From a checkpoint of a small transformer trained on Wikipedia: 18 heads of 32, a variant of Muon for these matrices.
MLP neurons of a small language model. Each row is named by its layer, matrix (up: input weights; down: output weights) and neuron, and shows model dimensions 240-367. Each number is 128 + 32 x the weight over its row's rms, rounded and kept within 0 to 255. Numbers have three digits each.
After each neuron's rows, "fires after" lists the tokens most often just before its 100 highest values on Wikipedia text that the model never trained on.

L5.up2010:093081147078166119133104153167071102083187161149161141139097135210094107189078180138122145127148169103076125133062095149130100148124134114153133086103090131158145092093113126111116165088098137135098157108182150079150128159158170057155149129104143107154140086160131135111144189161120149098166104218132105134136123151143090129099133111125136107151118133158097138133102104141113114161139
L5.down2010:123185073160120119124114094121074129118124090097131148085153139091131107186113096135157137129078095050175109112180094159125154082113125110093130113090112125110151084152095104163139160104150111112122139066159127074124122116098090152127122132210148109093130129093142159099102149129119156125097157129161101097187141105095137077058131147101122143132141113095124128096114151087134140176089
fires after: " of", " in", "==Early"

L5.up511:123118179132121163126166109154099128196089124139107136166150149106180150117147094123187097107125102163161060121099115133156180165106155068118115104193170117153166135139063161154102097118094090140104145127127129083127120153154120101045164142089160120090099121079129118141144132117115127113146084132168142152150189106179092103140133109109135147135111135108227163189145143129170115121164
L5.down511:112116158113141151052180100148104175069119169116120096139129164102143099148152117155126088140110113132105130118093174142147127112151117133153075180115171155169166134101162059113092107143126129084174147143094066127129119095097079153135116124155135091120143125128134138101173113171193156102122120103136161133100197177111133118167127098153125082138115142087090157198117114144162101073116
fires after: " |", ";", " "

L5.up265:072167106124066146135174103130087164099096150199149106091115139136151123155128176111188154098130116161114115161143110103116088119164160101165109111191112089183087136140063162076140104137127185113167183129163140169107124165120070118057106188056157086116112138174139123188174166164108134117162115121160098115123165105144139114138112139140197121146153120130143096126174121130090120096109
L5.down265:158177109168093079128097121148129154153165122145165144162128143130090146159101128123095116104148168132157122115117140128136192130165093110125095104119101134115171111115138159142158131146130160133111091151132076135128121118091122082175176129098157109075122092096103136109106124120109144192089062164104183091132142115152131130149182173117111092053141137167118120133140108117129112151100
fires after: " as", " on", " the", " |", " The"

L7.up1947:184157147115141132128127158186109174109142119141135111112097118172141096122150147113177116156147084102109151165073134165117097182068147134133101142115115124088138133154072134099132198176171157155165096144127107214155130073099119181162077138141174105157211166124105183130135138120146034133074123086090121123099129163067088133137105113109096076161099133134112103135170112136092098108065
L7.down1947:135076125124157111153081121129097176165074130150172177141127150091113165169191182101143145116127134175104140119149113118130113133092110156182100111127129116155106140096144112172198125127130097114093098133143143136140092151117110099106127123116111083102095089111106154146180185104158066155124130129145133144159124095146087108151120137100178129148117142112103139188119071135142161112119
fires after: "\n", " |"

L5.up1184:143122127142127146156155090129145117176116155136080133119155097168133151191152158206097137118061111097142104107108061104156126118141151133156128158135179128120164092186146102104157121143154109173133074184110119135153141117122191146112165147117099123167177154089080108137181000109139111127101137137154149175139170129103144154157147142102138085177128120079059101130116139120079110162115
L5.down1184:114118139103117074102172095151073107101122116112155135150104124092130136066119107122114101105128152165178123083163130108164111136202122180167139117078159135103090146141182143156099099155151094140118117123144179113175121128102108202124149079093155125093145194134128105104186136178106118194150079160132153176108171140163083135206112183182139116132157151137072063117146155048121131168151
fires after: " in", " for", " a", " at", " the"

L5.up2083:122105120182105109106104147178136145117134160138102089129105148101153141107197081088091121090044192155143079184162098114107105165113168114103190105141187093116140102146111164103115163118114119092128101128120132079182137111056130125145142099129100090074110124186132134136108124110038133158166169142166146166161116104197113116138136101050103165048118155067069149149198089131143143116139
L5.down2083:127183145165147071108103101132116154118153099130096145140162145170132087138074145110147139137157134094169113153126157104146151101123108126107115069189126157157150122085099156122160151118144116182131096170131166138090087142067142142042112092141117082135114108114126112074111094112127104117150128137139128151055185136174106168117200088107131109162185069188136112147165110116108116113176
fires after: " |", " +", " 4", " 3:", " pl", " 4:"

L5.up2120:143135144133142076115132096156150088184144148167101149128165121142084130095137101168096186211070134127136133121161028064142136090128128087137145105114121167124128141120118159078107118134138153119076143090034143144126203123128111136179155127114121067117149111098152134066115143121113036115138128127164160122078106134110110140100155087140089091158116080137168137144101165152105127164093
L5.down2120:074133094148165113115120186105146103126152092158094152132065154141151088133070080096155134148180133113108155132140114087145130165162071162184126127154153124127119185074122105177175130122096098135141165057158096142200096118120129120095122137134188104097158118164180144118143077079147104146161061142129099128126109138113133192110130140112118079121167070179118124105131085180120118108114
fires after: "\n", "|", " Rank", ":"

L5.up1041:122181192084179102134118075155126096129142119058124094106155073150139099074193167124120172095057209189117158106131083131115102132087212180146149103112157147125089086170115176135106079137140163139094095161116151114159123169133104107080093178078213175123114130115082104083103112094123082158131100126091125111116199174107153138121083158157190085147158119133136088149085159109162150137117
L5.down1041:083116142077142116154159115134159175125110120132160127127117151124090108208139155083195063106137133117171173141138142073100180113113093093152123153086110143067137156176125145146109085080143153119187146164147104121143151084106099124129141136146133231131149100142149144120075049185154072154125188139145129110125144068131096154142164163149139154113140103082195112048135073162126110114180
fires after: " |", ";"

L5.up1636:124116129083114121124153091097108072138148128117176142154103124136154165073160169129130132128138161088126176179082109171148092158147149163134096170117141151083104091063143095144095158180136157081125184155115103083163123115175150157096155168136121127116092163109119153167127122130096116120122125149134083150161182140118097126078147172092128183129162154111118158182202141082143141091113
L5.down1636:092076086191119097086126129127090085113120182121144108102169151039115112206160126108176117132101081117133168101104112177138190089142120143110126068105128136192106121178108159096141151100128099106101147118126098107101120123157119110081127143112163139143138106159164090052119171133122180126156125103108131156093174155111137151105161107152117144117132173125134151176153153148139108099164
fires after: " in", " of", " to", " South"

L5.up2154:119143121123136061122116090165154109145151086147131174023142156153140120113154152161140123189115165164050197099078148185092144137125122092130117150119147185149155109150117068163119173148149130158109129122181086138103122082134045172115112112102093146128097158156100103070054161119062114123143199120124066127127147127148139144152176117109142078087177092139099144140103132144114037146149
L5.down2154:136184168137105125159159144120137125125197140129156129117134121184130097208092100128126121138151126139106146163099142139156134155070084118165109095102157131122148161108109142095083126152116166074179105126145130088157154138207177111148108134102158103162150244107139157026187062161105141060183160118083141145135072140144220116075166120145090104131180098116110152192143120167089128159136
fires after: " |", "|", " the"

L7.up822:142066140085130143151157091150100101167121133130110144127162100151131160115145100116121111035136106139152101138131143168113152149136089089121095201150128129092139100139176108127120134108142084116126101128147141133125102225101131165140173116125050082142164134125176085104151103146154113181153139188138141141105095111119141132105177123124227164086066107130111134114143119138170099137141
L7.down822:164115157141102076067132148145168147147092091148153104161113115137141113177141147128135145088185090127100193127100096212139195159150111170149170142128125163132161142068151144156157131119135074095151172116118182115136096119122166106144152107126099159141180121178108087111136082124113102127144075189120085172166101133129174075159133131122090130121099138155117164123140157096121122181148
fires after: " |", " under", " to"

L7.up576:099083117166136128115160127151119134103153088085123161132179136119087143103142107160142160156119151146147077145152100143126137159094101114121077164187120123122146166121110165144150140110161060102082177167166113112068134131143174128102094097120113110093098132102161117155124135171085109135092102108100188158049155132151118190135156112110108123081157160177160107085130139137148162151145
L7.down576:116088134147136131121113150118093103061145117142131125156092073143123169130071098054129129165111036142118119120116144032123144116143172095092177111128079115092123154144156139100100122143118110130111130117156182167150117150181049103159142121132120113124100082135165166164144160111071201154112112173139160125098097138086183134137144186173146109141133177146103121123136160090113166072106
fires after: " B", " b", "B", " K", " (T", " T"

L5.up1922:117097126106152164110169128139146076255097121126079163150133071125139112183121129148142137121114120134121147152105086138106154100192137110182146111146126078112158080140152158126200123092088109116111161091109069101153091102159165136126118086131115152077115114125128146126139101107072086120122090097123127187130170066085134176185123107104109072121127115143159153115126160101110114093192
L5.down1922:150151134085161099144099092107137167098152078152094066084102157130153130139115044107109102123157137079153107090174199103120129128114100172122136116136081124113109150157107101121145132179133166153121130143142151117119134129119107110135143107102162115160076104119154119148147128136092156095156168164097087130123133163126137135143079164189080119117140088176132074098123116162090126150114
fires after: " |"

L5.up1932:127109143173170167104114127137022162153169043222123098101089110153163119131114125140161151133131116094127117089142128097094053123159087156112130092135129071119113137114075127111099105090178170114107142134095145136142109150120184091129087170142115095143115131180166122173170091083124133138143123149131072099129150113142122149110108138173100077129159107158131095156177114157150122094133
L5.down1932:101159039113161115097146139139154118154117099139145117140099122085144116168136083072146121143133126114121143155054135127126123107159077094171131112187171123148099112115125170182169169106155123067150101082123204113158151103171112154069133074164157111111097171123140119162157127107166136165150117096156148130116168079153116121115105200147141109183210123114157102185120131145081104136021
fires after: " |", "|", " the", "The"

L5.up204:117172153174100144127087136120131119173153090109146170177060113114055139077118114101120137139137099102058115154109141113059073094120129116147131068153083122096118110120157138148126124114173150146119114167153169103089130171131099102111136154177124102118162168151153154118129134152103117129099095153175171089146114072071134108134098152096146123131127109148117077133083095163193158122076
L5.down204:082145090045108094199051122091155106087099111119142107131070116156177130166134117121153153109215113140136138145080089120130131073147134111151089206129170150123132113129125058119132129140109193119167111117130152140108165085080120102125135091133153150164120192164114119100148151125152108169129158159084124161082123237115093150133116165138099130155167127102159072166116149107149114128139
fires after: " |", " was", ";"

L7.up575:142127149098161160114083144066096188106122149131179143149125121112163115149137129082141121101103122124148180095116131111141109108096178123182121119087133136074135144119099149156184144158082099064083116116117160176085136138145087194103085128085176163146168147141098134144129109076075162104151143060116152063149150166120142128173111119102114108116070118162179082075146134071116162129104
L7.down575:123113093147130133146175122117143171103066126158096153109147127090117111129161157148107133162173170074175121124106167117161098132103061079194117133200160081092114154135083116126147152114126179131071112171170152175120094090099191103112151080123147065060105056187109146162108140158137047072165149122156183107150088047100122165169092099135158129167110119162125154074234156128109108180132
fires after: "\n", "|", " In", " |"

L7.up1547:118142126143160134180153084105150082102127112136149122099143154122119085130096182181056161138162124125097069152122108098132102129195153151161136099159116123070168136144154108162124192076148152195070096069107066146112143095120161162158106124109139123066144153132079121059040125134171147146114129156136098066135161131123135036132169132118115087106095108125178128117154084194109089061059
L7.down1547:116136117110139120103071128152138122155096148138077162138116091139145158095156098148067104116153160130075169112084133151106093102127121161140164147088154154156176154112149098104065112174099120119138156093118132160104085139093133105136125168057128112118196142106142082072137115137131147024134074125082137171128144136109083134075157110152124128120069102161162174106139111091101096131153
fires after: " the", " at"

L5.up459:173135142222158085105118101122086145166158143190112164145129045128120105072162119081093106111101122148163118137095100085108110109107165108105125120129082124083151182189158209143114107193165178146112071140193146098126146092101109092154075124137101158145091130123108150075129120136115078109147099147177154158158138120149098170152096155105120090134158065167102098081118163141095108127129
L5.down459:108091164147141124138068191156109146123123165123148148113149123127115097112137139120184120181176104168100082149087108135140130144174111081143078110111096141157117178124118084116155142125120146099131178118096149168084160174103112108154145091155135118100132143126093118120098116068094091151136158167146150110123071082131063117111159159106139176095109079158151128176120141116147130170120
fires after: "\n", " M", "O", "M", " |", " m"

L5.up1876:136047104168073129124132114103146151150162110161179115084126136150108157133144108105100131125140158124096160151152134040052122150150035174091076143142138101142107108084078150115165133122153119154132165125077131143125135085131124141070180091126105069125127194181114175176093101155141074099068119101159126097125161113144105169165160142148123128086085157079116082106092166127150115149144
L5.down1876:118179163127164118147138070182147116109173135115166136099096180100144152132097115146101129103201140104159122122141142121185166139142148047162118119127170093166163091138178106074083168118136132092184136098114128068159162144120150103155062125136090131192044125122080132085125126136132165073084182114042085132087124207102180117164113145153133078144176151139125088204095081088096139122071
fires after: " |", " The", " the", " van", " V"

L5.up750:112088103088139102094087105173105153131092091122125099153138158119146149164201104176118102127073159153117079113174152156057159087122158149136129120144124109084134190134117148181056116124143103091112123161166133096102154129175181110198147152090110054049149101114142133075134125102114121178125096101102091165075149117165173149151114158132117131144100111177180114118139108123121152192183
L5.down750:134174097088101144133174094124110107143102082066169103056120150110139170115089115114146109159148048220158053160085156103158201163143125114102149066136074197126116052165111136124105121194106141141093144141128169118089120112127089128098112113114161156129130113136116142114138148136132078059132092090164218105089132139107168158137087170173118084105137156133099105135125149134181132102114
fires after: " P", " T", " D", " K", " (T"

L5.up1302:198101141224067122092176143163173089179126158087064099167155054141097103118160131153112126090049108128125130147094172144089162084090166134101180076090135166088132152104155178128137148066179134182091163152129162099102141134071124129115114181175158141121124208120133124129148107115135066162086133175100100138085123154124145095120139171131161061115133100182135061070069198164116128122113
L5.down1302:118187100135134159138130117163118072112163165126108173064151121156116176141127109157121095152111190124133105104109101110189067136129153148148115110112077167102159096110112143104122220129160109109130085102164153145127000156136115120127157201149121153162106067090130188077082193179140119102139128150081125132142129138126158152140154115142155162086112077121119122132110124079131135188155
fires after: " |", "\n"

L7.up1707:086167135178106145131101116196128149157128119149097133087107147174131132159137078121103127110105140065100104096101110115090125109112141130085147176158123154124141111128121118096093214148150202100148099146100140145095100132075142102062100101086166167162140174130117112133183088115154141175089173112139099156138120106107149126106114120126092110093044181119097120133160150125097050142154
L7.down1707:129166137144105139195191109131179139165141134186132141113115108114135085106181149106144125121160158178179024156106101096109091136084176176179151119151133128103182122125117146152073180149099121083136138131127080189143126118149153197105162090128112147184155169098117106125114137122140133129179167138181089113122094131121162112189130132134150120093126137088142176105140215136116154139141
fires after: " in", " of", " the", " In", " three", " two"

L5.up1516:119176145112111091157141125121118158126145140114090159105172103161112110150081083128137124131080170110141145154117096133168099156170093172144121151057121121064134154085114166163088192110154114139107051205175152055142175108138110137109134072142077101103131104160101131149123118073060141171115153102106140163126145083166075070144137126095193127127077163164139182117120112130114156151120
L5.down1516:154170110079104178078091139159111156121124143077151098140143141078124135055113144138083141135226119204076107180144132083074104185140115120111110153176090170134097176118158085072214100111183136129144118143212159181119136147131058123155125143158135148150140104141126130123150162184130134133158117083145109104059153131082071147094187127138113146131132136135093149139143101125126129131147
fires after: " |", " Candidate", "rang", " Album"

L7.up1952:131082150122155046148103146120164109150091115150150148075167112132140090147115089143103177099127162115153127137185090156155120109138141121177173114120130144147137178135113090079104090088172124118138127123174100117147154132048116198168140176071169119069129098135178132144100076094118124150154145186125134165141143124193119091120103100137108111169105136177086117157179130067111115127114
L7.down1952:112097106091119113152149152133207118135104054141167136078146121215129102127071105119161172109153074114077145151121197141058173141146168094133171136119095128127182138148143187107145185142202148103060125102146080064128152191113105133138134132100209122107131171118133156108151086103125105131109154133148106135089163030125095145143149146104125170144138090245095127051127137097096117094116
fires after: " |", "|"

L5.up1571:115154121130074099118124139143102165168135152089099126121135182193119112189138104149159098094199133142112203129134080116149096133153112089123144136221125110150068158112120155104151103188109140137117108132098146115146151120157131173142179137056082135096142147152107087195196113103167134152124078095132073143099179182079150104109165193162145108150093096137147188174157143127092134109097
L5.down1571:141171172143137137087136148148152130091145094148089115112106115087105149153133115061075124103116045097192079145112166146153130136108118104143174149053127173126161147145104065107160146093110124173087187136047161137176112096151105105172083142139082119075116127118090112162180109131103116173176146150124106095099125123116047071111149177153155131080089180162128122172138213123215131084154
fires after: " a", " an", " d", " l", " the"

L5.up2168:163155146146112174087189096138082182118092143118098175116189138168118160117104186144153189101173106127116153062107104166078149163146144150100143176140160151138141113100103127150099163158158145117214152180107141125138116138094126128154153166179113100132077148118170143161177107070132135120130141115097104108120085105111154157134166169098104128099089158147128118185143097114138118119075
L5.down2168:138202088101167113122140057107128104133111089163139127074110079057166150114125170028157125147109150139111151192122143154143147116135120192146096183097181138135196101134134130073140091136074119159129134142145143144132138094109128121097109101110155144139126092130143064084206125149165165138133115148105171147094138085194081108134165132151135144172108138163110152187129128141117124118127
fires after: " the", " in", " early", " and", " In"

L5.up163:139125138166148143149067078163144134116107084119147079140155090174140178085161143078139144135120140187152115098114099131116113126151141072090108161140128177119094103163130121145103178159091088166158070118069112094137161131089134078110153121176105081123115091101202126088131149114190058142155099137090125116135082090117134146159103082096106084140131156122143079120113150121161148139128
L5.down163:155129132121170114117124157070117155156119100130077094131110103143166119150102114082124137165098109195148126130146113102151108102129104150077114084145145127138131064091125080143167151146115168087143154114117141078050122123095154094109060127206105128205137126159060156069113135080160123147160093138086157131108055156131093114144166155129106167149156130157138164162115098084153185135159
fires after: " |", " 0", " 8", " 4"

L5.up535:123086102189085125091080134113085115094176161133154115108131107128129125127166155077158109153134115178146189083102104104127119061159166149185099147129177156104141107071133147128123165095142134139162130064129154153169106116128128115139115172165147193114182145107085136076093136140163109084134144150105073173058138096110099061108166069128110146103090101108120094146128093139129192163169
L5.down535:128193132148155092131092131177154109099129148122116081099132114091147148176153162132102141122064117107138134125161107080190110137136086129144102141087133136125159078138148165097078154125131124115145115157156152116089115138123139091136190089141167149054076143117162105148059186077167124129127143101141114153189083135120163116166244151085104140214141157082115155150101145097177158132169
fires after: " al", " Al", " in", " ibn", " the"

L5.up714:131188191138109065112152157185123179144160127141119215111102113165103122162196158100161128161101118146122106173150163087170156163156176077152134061075096145131149087146095136108116089166140141131080139182156138173137104150102104082108140167155134134098091132120105148089148081135152087151145094130127095121134104139106141127103123169153169102129167145136166125143092183060136130123139
L5.down714:160175109175131149187171120173058174124109141129139106117113155083086160145130174128122115139113144160115170154125137097150144129144117174161129117101114141109124132201133127106106128036138136094117132106108082144171122170096080164127151156106055134120157134154158139082064087115125191137155148156174114156107162121092143134092141152140088088112136096164065047049158122112104106094142
fires after: " |", " High"

L5.up623:144171125149097093154109119149112142141138119169122147124176121161113094128143115115146136141191179130100149179152083118158147126115132131179159129096148135113161171151164181161107142061147120038127147152182165127150160132140159095034137130102115110100167152110139144136103051173109107170111111171156125119211141126141103101103142136134159064143145133098170098094161119044123115130101
L5.down623:184155180179178100113171128094125106116092183159177118122120173137129160146125124132086164142155127094163150130100127128110134135157170156120119098103117146128092119131111091135135153083098105116125103085066147213151161086126087102153136185150122059129171114132113155129104058098164131156095055158109116123136160144110135171116133111136106101132116094104109124087110092145139116123156
fires after: " |", "|", " Album", ";"

L7.up2000:131201130146148112134080169130120197145123087143188139130125119151117094069121154187105122146170135072188067119102090164091062169123157143156159169092137098146176199171095150137130184105175110150145073145133125154170184144194177176171117154146118120098081020119135124161168125125104150075118127084166126119136169159109124112130141169141144137083169138145177106128183127147105134219110
L7.down2000:107192089200162139133088171135109163131133198158092133123130125102112163165140148137175119062164085102116121125128157155114071152175062155192122117085125065071106158118162128147117149131160108119154089144090152099139162146125128073121148122085139064116141077080122180160150178138116158114101117141145163093145130092154123118118117218131104173110108087162092143132143158056150199174101
fires after: " |", " of"

L5.up2191:137135088089138132136114122165173150125122090188099154095197147096096193184112186159133140139108073153079124114115154081165099122125098070102110133129140092165113121079115123151172122097143119096121154110125157100155164120167124124156117142109120086149093113170125096147119111145215152074135133212066142087117137080146117119144143147130107150083129141099122148111207087054136149162089
L5.down2191:076135093152055163170061188119096169081105132134132134119180094133104105133062194079207130084149091080099097173168098069102108144115071137140120105150133177169124156080161110146090148145136132177124097138158212111073107126155101133121172133123098138098092110099059021100077182126182148194109187066072156182117081145155160136174105089199144122125148146100146139131156120105163129168107
fires after: " the", " in", " of", " was", " by"

L7.up1293:106227177165126148157063146110109113124113150134165128129159133104103101181121184152144142153142165130148103138085132132128114166174133105107112081175153123132142165129110151094144109125137202078190122226110117153118142122093152151114111184120074147097090152125125129116100142065121133076184139117160155075068098083183078138166149159094146145160121084118127165142155175117096181080178
L7.down1293:099177074166125137121066043079146177059154084126089046172092119104173141144086158163088173123163157121157117185116097124125168163078137160073144143139123150096142116171124153121113154102174191127165083102144103172127124159105127133131124143115144115122126158100093146162081153163097073173086084147139108122121096219086169156067141075172138195093108156111117118092084143096135085089114
fires after: " there", " it", " this", "It", " was", " There"

L5.up1143:092096186152149127113147128166103118126131127167129158088099143144137182092103083105168140128102123153167109146142111171181124140082112130054110104132095096143184080178124156149130150105124080150081113134167126080106123139170153155148105112137193162153104117113158130094114101150094039092140121145079089157172111162116155151135099190136164141089062126092086133120133155112082158158112
L5.down1143:146162107112148135070198124108143137120143113110134171151104148165112177129115138030167139169125088095094098122096182120110159163124153093104136134116088157128103138099191098155149085110158144139149156114111175084108132084105092104209091121110187096126081143132131165169067161071176144075103001147110166094195136133112141185165089146096150136162120128156149114131153155091124126114158
fires after: " T", " M", " B", " C", " K", " S"

L7.up1185:159146139142139124080175094066120107163151133127101136167144109105143092104166121168099125147175143211145107130185122108190061116127152090102104130160121159150196160148121078146078043154155107163124144172131094130123131101145163163081123136133088097135106103099108135102090180104119189143127151108166114181111108111130082088117105111132135116108090121157132138150135174123088106067099
L7.down1185:150115134146139195152132150139125166125058169125097135151092185101190136118139129107121099106137132130113171101134130105105183090137131074086181126149156159111084091155141142172163191061209121106083145089171089085081080189137112108097163131099149136134156132084189087085106101122104150054111109114137132146134177188178125143158154137155118149104199165126101113111122155109106094135167
fires after: " the", " of", " in", " known", " as", "ine,"

L7.up959:094178147098135196130142184106128085147092174128143142161120123224095146132117142101115152133131181128121140167095077120109166161119094124105128134154158112102112074098114126111103093093097212101132154147166086181130157141078174128151112165096129189118083154182110179155139082131098149118196134198150093185125128111143098102145107101106108105142108116154137109064142141152155168075175
L7.down959:153082104094143188091108126136116142131078134082103158112114096201100160213170091141119110132123161158119107148111093110081137147180125106140169175149041097123079052122136094149166114102081108157044103141122123164130090130111153158101121128131074129163141156109100160126074120140159152066113128111137072130178146149091136108040114103098110087110162124079149141156151113129159097156120
fires after: " there", " under", " of", " There", " is"

L7.up581:162129155137083074118124106137161100071077115146133153131114116145180128146171154086149117119145114237093094165101084122154162143127053138105143133116093103117133121113122128037154164041071166158145129163138133150142157122139134149118102087155106091090104097106128145140160155193140102201082068074080169117135171146063175116139132114105122080166164107136171164172147132168136141110153
L7.down581:137127187168153154146132128135156151092126124184185154214085107109100142170090093143138166161132124108120084168095084127162173104134154140127098105128088134134091142111145098121131165172117108149151104152137136159157085104104079091121118152107066127147184087060104200095124123116095093178124154110103145175125156116147113129102160101153137084138119143137117109139115160077177167129108
fires after: " |", "\n"

L5.up1299:082144167140145157075143099149106124198066138164113071168141117157179125169134100133115171098102089100132097126117095097080136101124111093138047153132133055151128130174099171118093180153150130144106124157111104125127126071077109137083150140098101084116172091166141106106099150090099144104138121150130093037134105100142131141146128162091062109113127108132173193124124148078168111149135
L5.down1299:177176147149150102123116144145136109138118134081230096133104186145179137068095119096055113073197162148186098075134104102081137059119060183108180124182160176206143127134161116154150107128102114116147151133130197125136184136120124143128109100162154086119096066166133139129128144169133138113147112133129146157096164157156133111077126126129054127124163114138103111131089100149131101091174
fires after: " |"

L7.up1649:164157129108162179114114168166108055090121108110111111138140125206126129149142148071130105180136099092136151113072105161152098137118115161102143132120130128113090188134121123090150142088066110236097089171123070126146155141177133112166151117145109167134083126030140123099176108158116184109127070089121133089105111169117164138111138142122103153113166111123120102122163048128082108182150
L7.down1649:142101049087111071144132143168111176138125116138088158139129146131171144083106131187138056091106112156068118094150096149187124124115156102088126186105102106131068108149164104122161151191122131114090152170141154172172174119170136125166158147150093107148163066150138133126153078180156197116195114107120119215100180108141156100135127134102114159141084141114142128112102117111112082156128
fires after: " |", " P", " A."

L5.up2003:064121122146132146185129144164126158131128073082108117107097103175116194154134114111175101141108173183089074138087130106131168148132096127076111189179153144156101130113119134150190158099129140108120114136152125153190171142145116166144121149140136151113137112059084110093131133112155180142145104187067054122147091140100149100108094159112164056096117169148154152097191078139084183152120
L5.down2003:142063141159132093107139184155119147143141114092160149104140113053130139127132135087156093141118108122127177088121116135122112142112097120145094139151134161115100093145147175170128129134138182143060182176079142150086133120164156107184119096113131119138178125140131129122139117135132177114195131132151117164092099214089146127123125091190048120111121084101149204144167079198124144152099
fires after: " in", " to", " on", " under", " at", " from"

L5.up1333:121152137140140134109137136136139152120119139162232109099078144115079161167113141167157113105173154198118103157163111132094157147172165106093174103107121144166121079143078113129070044132079120103121136090178171145131132098118065173096160182129162129076103077149112158182125112101119084156160084200135136142146096111115124126105139108079149140095198117119166152145097139166095140109123
L5.down1333:140120130162140097178090089103107100131143134164175102085143080183147086106089081112164143165159086155101120149149106078138137157126126086110148204117132144079165079121183085111077079142166094113158126158177100114139172073077158122136148075119125117154139132119122124114147134141115126123087130078094105088129088229142108119080141147129139133093171205132120137113098129102126042110159
fires after: " it", " is", " It", " was", "It"

L7.up2164:146123148110168123103103199144093142144089174093114099158154122124213132118155145106084168141147146149145129099134114140110107078031122145126153136093148107082172176169123130100183117111137075126063128149179129190147115179110110140077124170137141188068141152159198132224098109100119133142094151097111140169140160093088089045171143141103121187147140122180065109134121138098092119122095
L7.down2164:140163176113132124110084180185140098128117099154083128102150156051119074134054152139090169189160130093105130153150074177155127101163138065124083132138110133146086165167178109138121154130108165112137125123120109154119177106123120101149103117076116172149154177118187134144099117136180166082102165160117122103114115000137157149176158199104172109145132172107139166064104146110097088165143
fires after: " |", "|", " January"

L7.up361:174111157157106173060121135197073128107165148095090139187133085148109127121117146128147118156067084113153122140096139079132110175145141144105148142166121078150119111135055136072135164103109181108133160068104169098148140135145147102135128127178108158116144124107200113141192159148145122157105094098104153163117081131080151068156115204132098148138090108152125104176117141202069100100151
L7.down361:091104126113134081124151112104155102094169104162149091177150200128120092127149136143127197132071088109097137121110113107124134149177123117156153149130135145156171122080172121193182138125138100083162125125126129141156116130112129148108186148143156136159123109134161154076152192110090092060105125091157153113164090069206134104110130138117148124111157106130107102139128095130177091138121
fires after: "\n", " |"

L5.up822:158087140157139136104177108126154067149115153162109171118174115157098139134115132127134121129200137133171139200085101154164206168129102131160139117059117085164124157161116130112126128138153121141087119126169116134161129170076081166145140160173158129142140199088132150150151130127170105080127090112144054101233141145073131104076146128177115093125155119188164159161170161091129160088152
L5.down822:123161150185119138113111119104124104162112162134116140087132139087202120127124141138067061097176132154129130104149170085098145120078104193155138132121080066077158169094132130092114198106122123113115141098071174100142117184088146080142159098121109086154177125147126156108156070149163167139115129100155117138159148181068091151170166114133095084131144109126136150175159143111145103190152
fires after: " |", "|", " chart", ";"

L7.up1658:093119129111138112080113132158094141158188082134122093138082123186131138037082197151155134111105193059150169072067108102101129113164198142120157168122119076127189134094110144100152130140139116142108134174146132186109115144123185135112070088142091111208084198164170128126152118090092175113102112134060139073173162106081103109144153147078169108106125147135135166088141141057086160229069
L7.down1658:137176097085140125103089115151129167151152153146109107135099128182132098152107187127121137067131173189098163121116110160130159110125116122157148125113109131102147115155123163098076113149147117083142133151109130134091184173162158120184117121137120124117105131144102107188131082096172145035111117129088110148121098083099081125163116138076130122140152124138128179094131146059179101117105
fires after: "\n", "|", " |"